python train.py --n_layer=15 --d_model=768 --n_head=12 --n_kv_head=12 --head_dim=64 --d_mlp=3072 --vocab_size=9550 --activation="squared_relu" --norm="rmsnorm" --norm_place="pre" --norm_eps=1e-06 --positions="rope" --rope_base=10000.0 --rope_fraction=0.5 --qk_norm=false --attn_scale=0.125 --bias="none" --tie_embeddings=false --parallel_block=false --init="uniform" --init_std_qkv=0.0176 --init_std_o=0.00321 --init_std_up=0.0176 --init_std_down=0.0016 --init_mimetic=0.7 --optimizer="muon_variant" --lr=0.00129 --lr_mult_up=0.84 --lr_mult_down=2.0 --beta1=0.93 --lr_head=0.00342 --warmup_steps=200 --schedule="wsd" --decay_fraction=0.887 --decay_shape="linear" --final_lr_fraction=0.0 --batch_tokens=131072 --seq_len=2048 --doc_mask=true --z_loss=1e-05 --train_tokens=908300000 --steps=6930 --dataset="wikipedia_en"
MLP neurons of a small language model. Each row is named by its layer, matrix (up: input weights) and neuron, and shows model dimensions 32-223. Each number is 128 + 24 x the weight over its row's rms, rounded and kept within 0 to 255. Numbers have three digits each.
After each neuron's rows, "fires after" lists the tokens most often just before its 100 highest values on Wikipedia text that the model never trained on.

L12.up1961:141147096102118111133101113095090120123130126118084126154130119134130078132098150169086145129128077113126108128157137136116146107174144136135107097104124074094134099115139118156141141151140115119103127109105121121102124180119116132138141087146108164158132121149144101111136136118104132116132127121154125157156162140149107123092141164116110133121107135153118134122119164147144108126183157147125121077159137138136149145082142118123133107101087141096129164136141168087138113129107115176147129103114112145119143111161141132167158145147126131123110150129163105130123199138134132114
fires after: " ", " (", " of", " Le", " D", " de"

L12.up1578:149112126123105210132152136144132126113140160152120103124116135154130144111145133100112150159116157130144094166117092122116126124099116125175131119126119130087124104149097092165122097118099196183126152156103134106096129167145141113144115133135117128100139113149162101119120120123141130115135146091115109136141098162138087164103150093143127085162129123156119177105176124164153185132140165113132161178117113135130153119136165140110126123148126120143161115115101144151131131124080103112172125135164077149122068125144149131155131119114130109119141133140098137098129142121178122128
fires after: " ", " |", "1", "0", "-"

L12.up3052:128099130124127119148123193104123107113110117138115094134128111117121110110113137144128130132117123084123096149114149144095106150094137145101114091114129093129128125158093095160100090143157107168157097123175111142088141094112130127116154130140137119102136172133159132140145124104150159099117127151160169111106104127126109105112107105131150165127140156145166176083155143146136138156115145093136100143129148156135102146157098147147113136126136121132127112127117109129092113161127108141117121081141114122131162149114129139119127145137117099171161109139108103135142083088058129077
fires after: "|", " ", "0", "–", "9", " |"

L12.up1492:088100177173097117119112137144160136093141133134156082121140143087122103127125124144124213128109166134170177140104141108150110134099140176124110134142121166137118089167113114121180133139144135153109136070122147120126139104110134090110117164159128118142123089111154132130077085151130113102133112132128148124159129115118139119141108124132136147123125135122127158099120125132124151122106136128132127137140128136074096121161154091149144206153115128153143107147108109151155137184153128122117114127126087119120138121151107118140139124133161107114107119122113160109130162087138121102
fires after: " ", " −", " ("

L12.up1095:080126162118141153158130153126124117146123134142129093080090134104172133112110107182095107125120132119153055142141155141104123128144153143160113103132090137149122128141107128114170148170156165124107137144136120142115165129114146138139112128150115128142144141140137131129141126100125126118119094154170145131142148129094141095062081074078125137155121098107157153146099101109113125103189133129148130084135176135130129128162132134153085151180134118154124103155123150122144134196113150135105134091122107117130116153108090147165071120087092115150128104093127109127122115131144135108
fires after: "0", "9", "1"

L12.up777:112107145127123130102105111121140099113102181102120174138119106115104123135130126181147090114133135103120117131128152128124154144144141124135127093158122100102116147176124127100102188146133106140106092129162158133120125104108090155105173113131119141142107144120155111138131101098151118121097158148123173098095144163146107133116110162143143119136159116120138104063138157140137141103100112133088114122153100129163146119161107129138102136087130134112141140152128099092126114154147152144112139058120123091185175138105159163125108106133133123132173145083091099169107154126057131119
fires after: "0", "1", " |", "|", "9", " "

L12.up1136:154115085109170178157121128143159182117112127153136150114130170107118134103134143147083105131105167129135132134171153120115118165094092132126156148122146169105154122205145118149120104146102154149125111143170126163108131179160150137150146120100115170165121100099150161108141167158120121094123118148154130142146178093125126132130154128105091139130154157153157116150142116119125089119116094132071123127136130124113152153150134104082098107136139154094129125114120146123138082133096145106155154140142134165169108112156129139151131113118163151128129152088089115139102139100127138155
fires after: " ", " h", "1", " lif"

L12.up1193:139082081122119138090147136140175145145115116133104085118120132073140098152112115139152122120116117149148073125118079153145074153100069121149063144127103126174125115130104130105133141102110086145133145187116117115087117152112145124136079082129111111132129130151143119121108124121114118139144138125150110118124129178117154152116147116114148160151114105111116103146153147088080129115134139125135145139122128134147113078118088147148040109113127152115155099121136119114118127157117115079129111142125081109136098173145078142164127111131111125100163120150133109139158106081112085144
fires after: " the", "1", "9", "inet", " of", "2"

L12.up2457:167106145164157131081101093139148185153144082120172150148176154102122139081097098080085159140113158142129141157134136121140108124108104116110144124133129141158122094150100131124103166121070118142147136092119135097125105146136112139154116160120144143143144125117120146117141145150132111155117186114090144135172120131105129137148120128142153129118120114167119203140101122129153125148137122095129104147129119118169095122095129091143159116154137110132123108130113118101118140153120135148119123163150143157121142084116143094149135096158134152119109150103137142152119118148170090122
fires after: " ", " |", "1", "0", "2", "9"

L12.up2288:152135102116162089123167108159117114155162095099098134147114124105114129106078103100119160129108112145097121121121133129126132129113113124157126133132124177123131063134137123123178136081082179124168143139169107121153148122162125130183145138092140095131160160142147083137127125158085133142137144100124146117180158142135129140156141071116086111116126125108091162129127129154111103154161106153152142145116125103123098095138120123115115094142133113140103114143119161112150145060107127133113122174160118116107057118159142132106160130099159208133106149066135130099155107129162158163
fires after: " |", "2", " ", "0", "–"

L12.up818:086112130108119116129103195147076145151153108166143125105115129160124125158125137158124108129113134106116116192135164134105151168114157124128104145094128149123130136150111125152105090190091157134142084124213109139126165138144174113143075161141103124136149165102115118155148162134082125117138101159126128141172105115103140110094129092137116089086129154102107169088102148090149119206147177153119121153155108129145151065166146139132133125127129135127120137160125127095096135138139130146135106124126125120088091136165166145114169141140149136147161126145130100143098153129118104123
fires after: " ", "2", "0", "1", ".", "9"

L12.up2996:163165144143141115094097132132127136133108065099165157147104132123111124142119109051112170146156132115121130140126141094091111102101111091111132146122144133148142142113112137139137138121130092129130140123146108081101091072122107150151175169113150107152138155126105124141072136160112148126150163113135110108129134157125091185152156133133125154121132121151093136078132154093153137145086126126135072129131115151174149086163108077136160140131157089088111103123101149144138103108146141182163131165179081155105077136146131164139145113135131133139103138163148122146151118131162104155
fires after: " |", "2", "0"

L12.up2633:119112136138143127107104165149106152103153140177129151150128167133113159124142157196107093128144134108123120147125110103194115070159140124166086093099138109126128113149128112152107114111103153142141120144128106131122111118130129160154170098133097092162124146117156111100133129131085125155094110091150144163131125148091146103082097070110126145098153168116141145133118122118129128126089151137131137113136110156090124144160100123152094108145160139146094135146150116112065116146109122155093112134148098132142101117111172136116120142136138095159129152118182134115134159121117132137
fires after: "0", " ", "9", "–", "3"

L12.up759:154123146117130111144105115131106126100120103116118124150107100136113168097132078138091121146128113132115118102112110136154137143118127176120112122169089111091105102139124151148113099145154176148121141094129119149109105122106138128140134127094128142121132102140143108106106200127152127119146152145127119140160171135171107145177117075125126108159102099084108143117110116136086137114095159170080117117132127125142123118137103112191140131149109155172117115091120150095140120135157074114126131148179094125088117080163126112123129038124123126119124159061111124137110147122152132135
fires after: "1", "0", "2", "8", "6", "4"

L12.up1090:161144110130153110164107159165125125140110111114091147107122120090103107118120108090114113094130138120158101127158140175173129171116117146080150155128134142083122143127123149132166100154131136098169171167150091134116139148154141161165127119144104181123136142133151125163168156152165151152075146157114127146137167164118105132127099152108126155155105096130130136139151114144139135143096109123105117082128083117167131121144116144119124151126144117151101121111125119149136140141172171133152138148155124125106149115127136123140166153089153095167132105134188130159109130131148114106
fires after: ".", "1", "0", "2", " ", "3"

L12.up2082:093117147168150144124103128132140127144149130104104127142146126119123104114148110148131153114143138140143130122098149160116116121121107127122165144153149148146171114143112123176153173119105118126112132097124124129123116126154169102162118092131101138138157097115117097148131163147119097113130120140134127108114140100120098149150065144110116122126146106136115156125112130117147132097124153123119120147097149174152114122098133159145129176126109091130155119117093110133144112073148134150105089145114121119150139105129162144155097145143115104090137179148120124143121129117146110129
fires after: " ", "1", "-", "2", "3", " the"

L12.up2657:138100129113104095101136085093146141154126153175100110153095162122118140125091133119094108129114162125149126099145102131137112157096110103117097096139142162145075078123166151128115179171103114102133137128103140132137148093117158094146159163155179114119102123132123126138144138093129133129099104128135122121108143137090153097112112092108077093118117140147132101152132162102210117143117175156097180119133155120167110135135110127118059119156139067145148114163164118141160127149153114130125121125102140153177096168141131159166126095121132084137092141098122124092114182126182166094
fires after: "0", "9", "1"

L12.up26:095136120155149114137118183102108102148157131117131159130156118166127177105104105127086075166089141151118113112110125093125132120125114152119108151112100123107135110147143135118121084166125141131179120084136131125160131126157113146138111126118112139177147146115144135108153134128093154094121121098115109137156139110138168114100123121154139096147109097156131096111108119058169129111084102093154089065160129107104166131091093130097149110116078133114103125147145099105087124112168116133093129134122080109165142132104118099171124162108128140138159134113142153185134167172153118152
fires after: " ", " |", "0", "1", ";"

L12.up2180:124105120135137088102155125144144124103128137116128109094136142111108087177109144135163154112169093079114118116120173090125108146149118130154123133131160172136129126132142120163173127094133130134130162096159115093140120119097107126126115085117184083149128151142158173108108128143127123158114134158103129153183158189153141109175140145147123167143131103127113130118109170116124106144142100126127138169130118102172112151114137110106143164124064151132139134097122121161159129091158164159100101141116095157083110180192179129133120104137134111133135139142147162116150180171195120105
fires after: " |", " (", "ider", ",", ")"

L12.up28:155111096120153110102097125129104160140138140152145155171140124109165085128104129143142189121089114120126148161119116147101125132123120130133137109138156204144135082113099146123159153111131153121136129052103132122104101074112099090074121155150137119133128117130137102142111130166090130135131164154099098130103162129119150138168134130082088131110109115091066129095124155114129103112093183131125102171131143097146177151081131125111140115130129088132164142184098103149152145134123134153111125150168138149060128140181139135118140095124130162139108189117150151111155104121181132118
fires after: " ", "1", "9", "0", "2"

L12.up79:096130151123097143122122138104157128149146156140179106154142134147157143106130108141151142124156155145106111138122135112144101137114128153118083112184126098073127153172112115152104176129158104173109129116116139135107129106113161109131149159148090112128121132127126155137104128097128135124134134093127099135127148151115153131119101098121165169119120120121130064149123130114140120114108126134113215095123144131133127096123066132123090173156141104142117140126120110115119139124118118086104114139176097147133109173122097156120127103151162147095150124107164123122099149126096147141
fires after: "9", "8", "7", "1", "5", " "

L12.up2786:098105123131103128139127081138095127108152144128091110118084122125132155157154128121064178138098145117113114152158147090141111094079105096131109135134133124137126136156142122089105100118106156134127137090105126125099164107114170147124090124048108130136093121145150158125120143106126130103113135126109072137118130123157104133118096138092114154125084130131113099131134120153162107079108155133124123151127147153131161107107126128147137120127130150158114089123082140139145129145110124139145115128132144105099151104135122086134148117137160096130177156133118114115148106180141162120
fires after: "0", "1", "2", "3", "5", "7"

L12.up2342:138124102133146152142137158090122109125145163166144110112103130108088131128126120142141125094088092081154147140148116101158126105076139118174125105097130143150118170092101125172106174135176183156099123140110174149128123143100134138157110172144137113140167136119174154185126128138171090134090132138131120099161120144119132144126151088119139143141141148118091142154125101106118141157142125096141117108130153129134131096136112119137078143118142129131101101148108125069108142121131134101113132098147140147119127129130110110135129133149115144138145133079139133117121121131090153144
fires after: "2", "1", "4", "8", "9", "6"

L12.up2491:093123134093144166087168092084074145093111115137102110156168089129130140065149143139143185130177146112086112145133138104131145146105134072167129109123122161112129075122168156101133142114099120090144107095101103138126097101136138159105157152119137110123130144161117136158101078159130118138070139125103144148137152126109100137138125129133103173170154119145106166132087166116153114123124144169124100097140158120138086120146118106133170139124148130131098125103123139115131142131119110162118141128182123117137107118155145106166096145119136118145113155110114095124144141184124151184
fires after: "0", ")", "5", " |"

L12.up150:146087190115112107123122123118140167109154150159145133127124123120127142129120094129154160111108128147099104151150154135153136076171136128117151157104105162162123096170112159154161126112150147164098120137149180115139155151161104131108117080122118146132124050121128130098150135113111123124153104092107113147114155080135124124166132090111146143199148129113187176079088147118177097102148131137151110150104130111111111167142133138137147176141120147115149090141139098115153135130115173122154121158168151100135124156132099173134134088142104131107122132096120146130157118124082124152
fires after: " ", " (", " |\n", "'\n", "2"

L12.up2663:139122069140128154121102100151134157112112087095122101142132082091136147149122134157081150160111110123139099170112118083122105078088130116136115085136155162151132120134099162123139101126163135135102121138126109136138095106134143138108125110086094158119128136134117096167178125165122133104177092111122129116101094129153118130118112109140137135141114074152115138090114130110175148124139124083109128138124095113159153107146117136149086143109117112130116123152134155117138129103155107123131106128161136104153137129080136085128108072134170147115155193112141147135134139131110054130
fires after: "1", "0", "4", "2", "5", "8"

L12.up2257:191096114117114094128143152171051179127112121085124119133158097160120169139146099150088135129161145133151134118137116111178124085129094165113116132129156085137141124079095119143120128183147170088188148132111163161090136141124138121122123137120111107112109138109160095097153137154115122120115120111165161090155118130133111133098183140112147115146159196130087141149138130109099118134155154132115078129102101112110072060155074123150152137112143140128093159141107073173155122138134136112107160157100123087185149116135115123103123147121156135138139081138119127100106163127145076136
fires after: " ", "\n", "irst", "|"

L12.up1453:135149135119150091128134138126069133093142175163130119130195146124168126128164126144142107148127087147095088092136120102107111156102145152151135147118109121118135102081117121083125164146101121087167168149089098139146149108187117135121122099147127085139107150069130072123161130059139146160129138138163137154139168157130110127115122147178126119110100153135137112134127121102127127106174108101106135091148127120143140103127137106154124113122137179137118100125120112110116121134143144104119135143105081117104149103176149162122156153131141136129146129065115123130107145139083115127
fires after: " ", " M", " ("